{"num_hidden_layers": 11, "hidden_size": 384, "num_attention_heads": 6, "num_key_value_heads": 1, "head_dim": 96, "intermediate_size": 1536, "vocab_size": 32000, "hidden_act": "gelu", "norm": "layernorm", "norm_place": "pre", "norm_eps": 1e-06, "positions": "rope", "rope_theta": 10000.0, "rope_fraction": 0.25, "qk_norm": false, "attn_scale": 0.102, "bias": "all", "tie_word_embeddings": false, "parallel_block": true, "init": "uniform", "init_std_qkv": 0.0373, "init_std_o": 0.0065, "init_std_up": 0.0373, "init_std_down": 0.00398, "optimizer": "adamw", "learning_rate": 0.00114, "beta1": 0.95, "beta2": 0.99, "weight_decay": 0.12, "lr_head": 0.00684, "max_grad_norm": 1.0, "warmup_steps": 226, "schedule": "wsd", "decay_fraction": 0.931, "decay_shape": "linear", "final_lr_fraction": 0.05, "batch_tokens": 131072, "max_seq_len": 1024, "doc_mask": true, "train_tokens": 751900000, "max_steps": 5737, "dataset": "wikipedia_en"}
MLP neurons of a small language model. Each row is named by its layer, matrix (up: input weights) and neuron, and shows model dimensions 256-351. Each number is 128 + 24 x the weight over its row's rms, rounded and kept within 0 to 255. Numbers have three digits each.
After each neuron's rows, "fires on" lists the tokens most often at its 100 highest values on Wikipedia text that the model never trained on.

L6.up1400:095159099111104094130170125141169158083118150119134112124151130150115145135123105106129135166117131094108175138137122155129118178149139157147119165129118145095129141112155119095129175104104150105104126169142101122168102163117166149138133121141086135135154140050094148127168164128146108112
fires on: "S", "s", "es", " U"

L6.up1508:069154130136147112099176138142176155143137153147140126110120095110117095174140119156131106161126064083182146139083072125078158162117106140144123125130195137108120090124109141134109158131140143136122111151158145156164079097136162144141167133163114130097196106144120108131187096142154160140
fires on: "s", " the", " of", "time", " professional", " best"

L5.up513:157113138115151102121124163081157094092101109145148113115132156133094119135081105089149115135155131098169123111104139141161070175121114111109125100161123118117139114125136132165127186126129122138180095153110136136132153113101150125126153142160101127108142115137106115130087086114110174112
fires on: " of", " in", " the", ":", ","

L5.up758:117149117138188111157152145139132111138140140145142133122148096121128126099100093113136130125124091121156169095101172107149147102075086117161179128129100131110120094071101134180139102092112132141102137122087130119136108153141152129118145171144163100108134170146127136118149133122181152155
fires on: "s", " |"

L5.up892:113119149118131126075128131111148141130100164145142166100162104135101109130091143136128149087128134156157133151086064115104115149129146176131122135165078127112145153118126110104100199121136129138111127153118128151123118155158130132191131164110124151114136090115150161108143142109134168110
fires on: "ing", " to", " for", " won", " winning", " of"

L8.up1430:123140080108122126142181122131138148120123140152137156119135147135154152139106137110132140159091138087136130096102105130092133187158145133149112169118185134135097120097135170074167118124086099140175181100077119158121167126119132153133107114097170097092162153143140141098158126091106078108
fires on: " re", " his", "'", " her", " was", " /"

L5.up1202:096151154150148151161106108181122120167148165172159129132136123115115112090109153137118119131153083118139132191108069131129133152133083138148147135156141114106122124120165165157128104156154113174152093114150130094103095122101117133125125135130098131102116136168135124162166100125129150133
fires on: ".", " that", " where", " which", " when", " by"

L8.up975:102121174108107112137151167126137140159106135104164126143088147120141143154119120102150130129142144092143134113143115146073143145175164121196124122098123152097137125123114115119154147135141140104132118138176155121164144145156155089140152089084119115122139124154162158127147128127165116153
fires on: " |", " ", ";"

L7.up677:151103163117121132100141154164139122090104147125109095153089135085089140120113126163144142131154117124080120148116112158118100112137180116133103126109111129149143099088134152133123167108133081176103148121100095140106113164112143131144146154117159132147134084130148096079101128101114115146
fires on: " his", " her", "s", " |", ":"

L6.up1131:146111176124166097119139125109063095134128122136066145173140136130103119130134146058179103139133160113173105119137132153131121152117115127105102105121173167123154120098130165174108109126146103125152122113100156158100116088139150136093157087137121119103093126162128156084126079100167169122
fires on: ".", "/", "–", " years", "'"

L6.up1273:139163129082133146108094132112119106111106128103084118096142113165121114134103126118098120118140112135147115147114145123079120126146135121108182140182117125145098127085107072167116118098114172132131094115064127149130133148113178119127111129160132127109138133195101144141181123119163150160
fires on: " |", "t", "---|---|---|---|", " medal", " "

L7.up1524:100153120116127107110140156180168108076118128137100121139129155127133146137097133081152153121147148091097124117080130104146139140103163175169124133121105169111161129097106121120126159111084152148119097122105102208120147158123097123137124121130160097075137127109130092114103117143175172124
fires on: "==", " ==", ":"

L5.up431:167140113104163106138138176138154154171098156139134149106136097146162110095138102085139109084123089116175205145122124172147138146100133114172153121150128126118115105154166101135127109087159169135110116127148106138135102125046116160162176129140131108051127156143159143155148116147166149103
fires on: "\n", " amount", " |", " result", ":", "."

L6.up428:098169147135128141085121170102144095132114122143161113123107123128157107136125116144153140102126157107142148131126139112128080107136112147125113116098118136132154124135130136133131129118140161112147093137148166124165098098108126101134100113068151136144157098126103156115099153142148076157
fires on: ",", " |", " of", "a"

L8.up307:113102110127110091149151146147146151121132144144111131123066113124116156152110109069164166115160079117177133140118132141117153134148132154166126165131159189118131126108131108150158092117128132132168102144118127143136124146153121129148174105131165076078119094135138143150110094131137117140
fires on: " -", ",", " (", " for", "-", " 72"

L8.up1453:106207134111128125147140133146163122147142132085156142129135151153145145103129170098130167148153117110112109099118084087134107109162175124087125155137187149165120114115146079096131142135115135132117155131124148142152119156114139121114158128116136147161156110101089114138134161108133110142
fires on: " S", "S", "s", " O", " To", " o"

L7.up780:142116122108167115149106118122120141151148099138153106114101161135082150144105106096115139106170162114123136101119087157097120186142126186187139119106158109121094124098140140188134150134116129159153116126149136102173108148118126130140108110152131139093135149129116091125117149151134135136
fires on: ",", " in", " law", " c"

L7.up1223:115129129104201139165155135134128148113099146128115105118127135091134136097135081109132104107111068110111134097127119146175123124105140127147141119100116148144106114120193163142132122096099152145120095126120153143130145131130150126085147155159130145109143127124106144182135105155128123147
fires on: "s", " that", "iana", "===="

L5.up37:140146175076108103164126185096178074134143143147140131129147116113090118147095132130104123113149079088147143108099099118137138147133142136149130127129157195127138096108150172148138133126064112158144063130118143106121143119108142122103126147099124129122139114128096132155132128098123123122
fires on: " |", " co", "Re", " re", " Re", "re"

L5.up1091:145164156114167131109157157078173155105130154179115116101127114107089135136142147148098143121115120118108123150104162144096077165174192160157172127119093151144103142158131142128078157158102131129101147081124103179120142110113111154119147130088125088125129153148143107121136111159118126096
fires on: "\n", " to", " help", " helped", " \"", " of"

L6.up610:113141130117120138085110129136138147156136152136159134149119151100113099166118170118124136143161134122104162098090088114131108149106154144138113135146142109160150089103188138175117138109130111144131147145128126125140111161187132093078129112174088130119123101138111085131158074110143128108
fires on: " of", "==", "===", " D", " |", " T"

L8.up230:133137131141118092106174128151158132121108093082157105139097154132074130137112083093178123104149106139121122118114096163100135113111113120157080131138152129104154141134148136150116142155152154145124145137114104086123110125153137146155142150075105110143129142163149142113127082112117120130
fires on: " |", "'", " Al"

L7.up450:112180110131137106127135142142143114177124109125151173140133087153126139096113140099118140081182121104120181148121113159139098189153137141153136126133171124086101131121136119166151111125101161098127131136148126094088155093146124136106112111172158147138126099135144188123130179131132155123
fires on: "\n", " under"

L5.up962:136151154120124127128132153151130120126118116158140130090127115131110103100086130114115155103174072120117137101143089126131096123078164159196142166152146136099151147110145151160154129079082119166135086129150111158173103098098133121123102135121173149105101129148144147093134087114100131133
fires on: ")", " |"

L6.up643:134170140069106149145123125095137145160088125119099141110130130127144088174119108146163142119118164133131148121120150135141116125096117152133077115179115145115104095076157147169136129147107144129109129146122117143113123168106102118110135117140139161137135142142091084144123140176100117069
fires on: " of", "i", "s", "ing", ",", "e"

L7.up197:102152139126174074121180129148137112106110112108125143101107137165154156075128129108164136126124118094152073129137076111097117157128181147098133114184175127109139112129132125133120133127076158128140119117098136120100120133121110098160152141128165097103172140183104117131130140111069138098
fires on: "'", "’", " Men"

L7.up509:143105148089105117145132133115153100161113122141119114135134108095097082153105138097185134137122143124149110137132091129102141157117093110149087119162092135088109140111194123167116138112138142156081126139109120128152112141118114134140109161148137158114137118104115083148115139109102145087
fires on: " of", ",", " in", "|"

L6.up996:123161118154110103133143148142154160139106155130129123112122109142114098172132114074163107112203090109166182106117152139142131099120147163158115130178117151102118111101175082117162098135123118106163109118154128105101109115115144101126117121156125151118138137076178097133115120151158143124
fires on: " over", ".", " of", " about", " than", " around"

L5.up920:125174140110150121128134137118172093129118136103142126119130137099154077091127109134145127132120148089133160127137128135115114115154137112126104128150128150075106111126120142122151145081160172150156106136108097134157145128081130115082133075118127138142136151137115146115070112108140125138
fires on: ",", "C", " of"

L6.up503:085119169155123148102159160120150066128100180105110096091080143109091160116097116149102134119132099154105154097144117133117113088086161172116102181171146145156136161120108131101132096105138138139115100100138121114161123124118150110080099131076159120166169076165085139123127115113120104124
fires on: ",", " |", " one", "N"

L6.up881:116100137102130148104108110116127103137134135144121167109129104083128124142116149117123121131187141096159139148126078125148139166115109167176128103124111143128137120082126153129118154116093185145140112132140103116155110088132116101135132142113125151166156146142128157141143093102120126116
fires on: " |", "s", ";", ".", "|"

L7.up816:121127122085089136106125106139156127136131158127145065131135175128137121141112114124155184123142126124082126139130132139121122114125132141109104124169162144096165151140180142130137158139125179125155120170108133123125152095120118126101115148107081142130131119144140176067180132114128152133
fires on: "s", " brothers", " is", " was", " at"

L6.up860:092122134104158132159118157164153136137121159177164087154098135104082161098099110116119180080097124088137132124119127145106118134135149158178102114149146110122151146124168185118178138093095111152126110119122137141122123136082143138107113141104138117135157173138159094155117132109145143153
fires on: "\"", " on", " in"

L6.up230:116142120099157098121091142136147147121064178133127107136090131116113082126116146163104113121127151135149169121113147178170113131102150097136131111158137144078168147118153165125098148133159098109183117091133120143137124126118098110118153139127123089102094113122153077128143108089155140189
fires on: "'", ",", " 10,"

L6.up821:121153115127144100119129154110137105083080139115088152137121120114120151158126112117102126105124099144165151103123145119107106164152167122088111134115134120091139110111179124147154112122094110147141081110101123117174134087101152130132177123120116124081162139093156131117115111115139140157
fires on: "-", " re", " non", "—", "re", " out"

L5.up482:097089123131166119096123137109153130136134140132119126160119093121108148106156132123132172135144119138130154125134134169069138104128136164151102130136117141126119123095163126146173088107117167110116148150085122182160148119104148121131176092114128107078141164122125107133130115171126127143
fires on: " (", "("

L6.up212:144138138102135129093175105080115108128149125149139150118106126151090112158148102126116166094154130094149111096142092136147110141147131121131133080138099154129138095100180113128116159127113162181143091126114148137126127143126148126098137091119213125097118106146097127143171142138190095182
fires on: "s", "m", "---|---|---|---|", "g", " |"

L5.up671:147149107145163103142146127106150104128101132092116104124156083115141135111104116130157137099105104093172097087101159138118100169154134194109162130139132122133078093111168127157107131106124124124121114126110131125134123096126157155155151098098158079122122117123107110129102110119117103114
fires on: " in", " In", " of", "tor"

L7.up673:145139121115131107127127141134117149097127140143155072141139107118153097112137095125150140131144151150107155108107098118150143131136171143140159161107149175104118149156160138109184158146116129097124099120124109152141124097116149146135119106107138139125127109146140167118167163069142106106
fires on: " |", ")", " (", " bp", " =", " +"

L8.up297:126112147105130126149135112140130143150104120127143133092126089154121110114110129158167137125130085136134133137109136144100131157143107134185119134135125133139138120119138141128185103133112140109149115116092169114121144162147164120118145135116158133117109119144154157095094147099132122089
fires on: ",", ";"

L8.up1099:082137126128165130108152164173169153156126125153113112117111107116112139143138077120120107132121075123116124112134118149083119169090106141146143092111163100146138133123157128156118153110155182172122133098114114100153114131111141118131129113107110124088123129133153132132141124133125115154
fires on: " |", " W"

L8.up259:124134115131120150139166152142129161129118162160131152110131133136122111172099119196141165126092140149115131123127112151135108147110094167180099116124151108131132152117127133130166113084157145120115083125094145136131104124104137132091110130109166121158117056116134126076106116159126167055
fires on: ",", "),"

L8.up1381:088154109132142106141104182107136179142104165112158124128093101088135113163125093121122134116096098103104127157122070112123092146114139143084140172127136130162123127103130096142080160087127135159116123108162189116135156120146133104058123137088118110145163115097130106112122137131138140105
fires on: "s", ","

L5.up239:102130159115125091096127121130132104172147127113170088156150127132095120160171130089101107169113094132131139104155117136153163121142159123112089111122160079139098127139130181148155183107164162142125114149133140137140108155125139094101112157159092172124143167127115111114126140113128082151
fires on: " |", " ", ":", " T", "w"

L7.up507:103119153109128116103125161187126102121081134076163165114174119167138106141109154131167124126153162116141135126125105159115127138154160154132110109114114145143134103118084182111137107125130132120119113089136088130159100128167122106143113097099147094101129115106131174150145136106153134100
fires on: " "

L5.up1142:108153143137075116091101168114142122124124175140146114114155134158098122144120150169096148161177151125149121105101096137170092189159127139128120121130113171126093113106144153131132157107140123192138132152155105112162122057128137116144134111164153148131101097138127114104147143114127150143
fires on: " as", " and", " first", "-", " '", " the"

L5.up628:156092132107108150138142129118098077108125143111128147114151114145144120106088154122114168131124095115167133107137149123063107147123112168153146157128100132105144150161126164107123114115136154121160120106134111128139131113103152127110141155116148146131104131125155097156119140184113128104
fires on: "\n", " with", "{", " mid", " '"

L6.up758:129140114121117097140147112145167105128142170151117098147129118153145117132111111113143159142193064116148104069098132142112112103120129128137162100133131131147145103083108149146135160068134120123120124137113100096145120159125131111142124163114118135135114139134168111117144141145174116107
fires on: "s", "|", "hromosome", "N"

L5.up1125:120118162114160118108106120112179129126135128164101084113141143100130031090133138126128141140131069084122102165093097158168116153123152144149140088170107142104157139135136127123139133135111123157129087137144150133141138113121119143150140089116143105143115147118144138107091104115155126112
fires on: " of", " Al", " al", " a", " won", " from"

L8.up335:121112100134133102147141134094165163119146184175145149088100120120121088125105141124184153109154132143123128106101106149141123142138132139133110141116110163083084116092137132155137125099138132159150153136188140133119106156121121153103154112125162111123132080095160150151092136108146129154
fires on: " |", ",", " ("

L6.up709:115146098123087148148162136136147150118138124100121109142079095159109147116122151145146135111198115099175116086104110119154114158136145106173111112135177116109083134109125163124175163115127155188144093157131156141152110150112143144143112121139155132116136144101130102140165129128127091114
fires on: " it", "s", "N", " only", " and"

L7.up1142:121156162157133117131120133156100109145143134136120138114137069118108109111178137134133158152161088133158134132155102140114149158131166123161110128145133138082087099136141095131189108105091159127135131117112111089144146074125119177168079101108170123161146107081104144139100181117120149135
fires on: " to", " an", ".", " as", " in", "s"

L8.up856:156162160116102157159130100132140096157144186109142086122161123136109113121108152113168120187081151098130132150144154105123082153156097143102131163095096114120094138115144138172154164108127146176127106061132188164131111127119129117103152059158113090104126129185133155157141130112124132162
fires on: ".", "N", "&", "-"

L7.up1407:158140126119140132164163091155145120088135171159105163103174123127161141109114153123152129127122132117143115149142116094132133134077161146192147145108134147151105082123138121161099139099135100156088136128148140184096130166136131139106082104109142139115167115154126140132160116119155154148
fires on: " =", "'", " the", " his", " its", " their"

L7.up1253:091108112133125143101119123126164120121138126124121117150080110139101162150085174115130189152138120114117138097124096119126138150136140173106105091134111146145090152125141156155180117121105154139164096148157119130126104166151107103121129136100116144109125161107101179134163114089143167096
fires on: " being", " was", " as", " a", " means", " is"

L6.up492:141115123100122126124161121126135095135089139122123115115158155104056124088061135099149155097131083146084139112105108135144120154112094170127103144147163152133100128125127125138096134106156166119089116158136142144103093123144108138144141128112171153126158118128092134126120081141109156132
fires on: "'", "’"

L5.up662:104159174130137103144102133085107141194140120152145108088134160124097137134081134117127150127170067128142144131118118099152106147140122156196150125123127112147108111077119162185184105093069099145144072137154170114140122142095148140122126152116147156137137174139085127144125115127104128105
fires on: ".", " |", " 2018."

L7.up1311:123113109136137090131120151106140142148102134178178114126059131102116127148112107109128105127122115124112129103105120161100140141136117124150141093135094115118144139122113117144165135083106104104171090086107145107145110104144158086173115091141177115099092110162123069139137121136127114145
fires on: ",", "c"

L7.up384:133129125101114097105115135117128134132116106131126121087108127152093092090145166054175097166151162144142131139124129119122107117131165134159091107124134121110140106127140128146126081107101126128110117131139145152129120094144159133114110094152165159087120111140110136179143135102125149134
fires on: ".", "–", "-", " Los"

L6.up390:112170140156158153131128151114104094143106135113110130132135125123121159162109102086103161109118109062091118145071125141162084115111119130159129138105113124148093091120112109138095129092086139137131133100125110171098116111129108096122149140119118126124128143112097119181132143179175132118
fires on: "==", " ==", "===", " ==="

L5.up559:102141138100087066131115115103142134108107124170145115103111143107124128104131104106115109129136089054145141119109126141136155104140142140146113146136169112133122157122162129139140173176108090188127131147150095145133111160120119120094123165146139119136114169128101163167098114111103140125
fires on: " on", " from", " of", " in", " during", " for"

L5.up15:133159148124162080139152119141121128122141118135137123131140144138115048141149151154132131133163116106101164116133140117148130115112112117153090162142117115163098117141131144123130156116150148164087124128123126143165167107120134157160148156131144132091094122179105103145136139119123124111
fires on: " |", ",", "-"

L8.up1101:117128149109090159115122138119193112127150139141134106126136104130117121120173125138173100124137159103196138112116111150125113144123161182151137100134132105116090109118140125181134130136131110162157126142130130120132139147168125137130158083138146114131114107134137099148192106106108120113
fires on: " the", " and", "P", " imp", " on", ";"

L8.up313:134182096130142145129123151092136083130081123144135127070159120123140150158074110119116095121111164131128133142121133128109120167159122163173156151122103127111103120143113162152159130127131155122122087107176081142145159119136096187131115121103158119117141144105118154200131126140115146092
fires on: "\n", " the", " ", "W"

L7.up1470:145121114130172101149120127116148125115119139158101088123136142103117150133139104122091140119106096082148165111104131132110146186110139144111160198111111159112092092121181130126192177179122140135102108102135139154135137151127124124134143123113166119114114094142135152137150159135143147123
fires on: " a", "-", " \"", " re", " de"

L5.up1519:100134113114151132116196146157140157105127148125159122139098154125148146087136109109114109153149122093147118096091104114130126197074114175133136112112158104095124132122172132140152184117136152155114113126151149132142109119163124121165131108091176152090168128132099081176113104144086154083
fires on: " |", "ing", ".", " of"

L8.up694:119146134110129115141121141140145108133121112148114082148147162152123103168072175136126133141127130105146159165091080095152114093172122145179126140112104141112109154100134144136153191122109099151131115137190116155117135130143119125110097110146164117080121116127124160132111118123116150137
fires on: "===", "=="

L5.up259:101129113076136131107115124160131139114117093129124143159154111169090110118145166115109122167132107098113104147129080170119136180136164091121096109124183151131122138133080110125129151136106133122134165091118158098113112159147145107118157115115134065093140108138144127105131171111150092117
fires on: ".", ",", " Adler", "'"

L6.up182:137146127123126087094146174096091102105131151107126150131145118140155144126127096144124149147137117149123102145109135137104122084134138157156128163136138170122118093157161132153134152143100138119139070130147121150125113085171122102154111153122131127123132087171102105081126146117150170105
fires on: " |", " the", " as", " Upper", " chief", " ="

L6.up1505:085131100103095098147134161161170123133151141091089118117153154129093132158116151141124168122159125123141156137117169135118143130130165124112154158145128157173125125059145139144136146107149145124152123146155147132138098121147117111108142157113133132139108143101121145131181121136144130155
fires on: "s", "S"

L6.up163:130114087126164099118141122128111090152151143142081146099158123088148138122137120071108116154128094146143163129120155160086142118076151154152132138117138167150160138133134102158127119149123121101120074168099150137136092106141158142143155116080157131115140174144131172136129101133151156139
fires on: ".", " (", " than", "'", " of"

L6.up823:130123157088089107100127126136125137127127114107102148132112101111138147146120134039142064126175125121121110112072138148101134106117173145109111070154141173135101156135140141119157165125127112126129116158121136103146123109092138141095150131069123133111132106087128111155101128103130125114
fires on: " of", " over", "in", " without", " know", " have"

L7.up293:114125141103150116100153145145167105099116162152127129160111135136125133110133126154120118133095102094112152131136116162132093122057065144185154130062146109137091103097125156116095121149100154128160128083128139136132127123135133109114133105115122129064128100118121099131149099123158160118
fires on: ",", " by"

L5.up705:156105100105126132115146141131164120154135132147114116090107067101113109121128141105143144170108144147186134144120136186107146100086137122151144105133159148096129120083134122161143126134145136121138138162098167119116164149111153165122163116128117095090194126131140160094133121147094151172
fires on: ".", "_", "_{", " 5,", " 10,"

L6.up848:135150176078126135110123147143129135115115140146136122111090108107107129128113120138119102137158135142107094132123131153117110124153129142162091150145133085086117115129115119132111167130178131144169111149105107108134108126116102138113137100105105164150083115119125153113142139093146148126
fires on: " to", " of", "A", " would", "To", " Team"

L7.up241:157134114156153124111184163130129109117095180131091184105082117092151128132134149110159115086107124074101189148146103164127111125070128122160108144125135156125130122134151137097095095121137157085151125145139120165134109164126108126104169097087138128076129108147109098116119108177146134100
fires on: ",", "),"

L8.up1004:155148163139145096093152109170158132154103102121146117145131115124120103091142129138154103075151076135117155096155099161129159115191144161157102182163112168098133095159110128125147135113120143165129163097125127138156117100099136092102158134150140102129110129148114142121154123150146127124
fires on: " |", ",", ")", ";", " -"

L7.up0:083153114144122093135121119130150126112090165149119122090131119126119135129133172122144141095125140144130134114140120107127125096115127123143135145143108129082114085075131126172098152098086124150114105128164123100146114152134139110147116161098097138150177099118112138146146138128195129137
fires on: "s", " of", "ed", "N", "d", "F"

L5.up1191:131112148092134121110199147092141114139137125170132135116089066135108113137074154104131163169122089127173145138109133100160111199154125131131111125097149154136085144121133124147118148156117127129155112147113181175194079120153106131135145112127160131132121139112116150122092158148108126160
fires on: " of", " from", "ed", " in", " for", " on"

L7.up477:121148090118143091133090158131203111132117139128090116088087130166118127151096136114174136081150158162117141102135144158149101168115128094139109177172143150143137108127121151117163121147117154103131077109106128117131105174122152153120119149109187143066128119142142136113079125111124157150
fires on: ",", " |", " 6", " 5", " 10", " two"

L6.up615:119142130185124121121157144148167158130123159098152128159109094160124128088133139148142120125159136157146145096125083147100132122089108119133144129126139126137126141139101140124138150108100149161129125120091131135140159114168167114185129096098147117131134133153117158124146114151167109128
fires on: " ", "t", " |", " S", "W"

L6.up598:141126106112106157112165148127123156131082132108125146071182094133114140138108128142223127093139099087126184156138061114131117108110133145114068110134129133113088114104113098111102122103114152098157142127115119167108121128159127111131112124136128123079150142132116133136081118188113093113
fires on: "s", " century", "i", "era", "a", " (18"

L6.up1417:122123133135102138088102111141099134151106129130104133148156145171078095085093117111127129107126089150143101131121093081147143142141118127157122145101138149119094110169168107107145107150109133147122122144113116146139109142131133130160108100113154149131125157121120130104107134104114139120
fires on: "-", "s", ".", "'", "es"

L8.up1036:165147123165118145096094145157139093103090159108162176188077108151094123074119177099140127162148128152141125110143180148152112113125170123160111165125099130111122120144116117101088169088155117134131125096109126158166082153162114090120139104101144125109104123081158064127126163104149151143
fires on: " |", ":", " and", "N"

L8.up728:097146138127108128139117114123157169137152128111121130157143148101110059155118135114149113158140098138099136179142099133120137120122089101123116171115125137108108115100123112130100139115163146137118101107119159126093135137130161110128158111144146126141135147096132116144159137143113121120
fires on: ",", " CA"

L6.up445:106143142086136112151142137128188135143125132141144147111126127107130090153122110077095077128103125133190140136133104143147117131114102157098106094160089096137103122071148122147113128143125101141120111149103160141137137088146147085108155120129115119072139140170094122135166160145144151103
fires on: " of", " number", " San"

L7.up849:091106166139136107121111131115177152145181144134179148138082103118084135113088161113144145106157114155133152119132106124093131150143156096115113136122163150107147137125116121129134155106107150153122095134130125161149129110107119112165158131141129133151111141113126137135129149145150155101
fires on: " of", " do", " received", " in", " her", " for"

L7.up948:146124143129127119102165131126128112097129149155109141082103197132149121128092148137133106110106107160162124103145107162128121183109134147147123157154154115160113107107123149155130142125125137174149150152152116145092130151083183101130105144160112118102123159162156113103116123115135137147
fires on: "'", " their", " its", "s", " the", " his"

L6.up588:110131155129117140122136163138166078149125143153152088121143104114123130161101134158149116095122135126128112144108164143133091112111144186120154144132129176150132074105157118123081151122144149127135098109149170134104124108098122142127129106102138123118132107131151146139119096123106178145
fires on: ",", " of", " 5,", " 20,"

L6.up305:175140137125156135070140137125178079144135078113143117071127111115093134095113155077121126117148082085158125119126099138161155107155137123130105121129101148121162124120151139171140132138112139159120094136156131109188098140114136148136103172106137120152096122105109139170126114125126182078
fires on: " with", " as", " like", " of", " in", " between"

L6.up96:139114109142127075130097131119165172097144132144169152155119142135114119124145129105159111119149140145121133112167111193111119154142132134146081175139129118131160109099135170113128134159104137174128113134087124153146112133152147139142122065148151119120135136162126109157136127121115122106
fires on: ",", " and", " |", "E", "th", " for"

L6.up368:125134152126119101129155096111183169121113114128096105122107092128133098133117092149160142115161161148136118120108082111162107122106129131180094113156170158144129108095126120149164130134154123161113098128117105139127137114148142112161156160153125120113161117195136123111141090092083096093
fires on: " |", "th", " Yorkshire", "nd", " Bengal"

L6.up1222:146126157121131125118168212129160108120108105103151113117093102127108121140124096132074126138110108140118182102129118147110140140128171139179128121126137118088106092120133121156138128121149169150161076103144162114138139141097126120142097132094132096092115130148141144122154163129150127107
fires on: " |", " of", " ", " a", " over", ":"

L8.up14:143187133083104118144150088135146130137139120120089124154113143140102131113120119105128125127127133093168088131092140126097155210173139169130079125073121147115127096137145121100123085124140131168146115133100111095118155154174114115166122058107122148152177103109170124139162131117105125139
fires on: ".", " as", "'", "ry"

L5.up240:164163130110150116095123189110181120164149139148132131081119136124122109101136147147108125129134129087111119124131121165151124115138142121150137151158075107113109156129188137125118209117085136126111107109125138121146126097123086148144117107142140159139103155137136125126190141138102130127
fires on: " of", "00"

L7.up727:101122129119102094099132147143157168135157122150149142137093130081125071100103159105121149121177145125137124140131103123121124138156099125145135083116127093106151134118079109131103131164119120140127114157114164174186115121122158062158126069097122141111089084143182165082125126110138151146
fires on: " for", " the", " won", " in", " their", "|"

L5.up903:152167129146146153083086128163167106170143145088154104109110126112112129102106151123134100159137119116143117165131139110107119137103084088108096168140146140085118127098134095164137120150144123092104067106131148117103125124130144131124170145114136117085140133157109136113134136146092190142
fires on: ".", " |"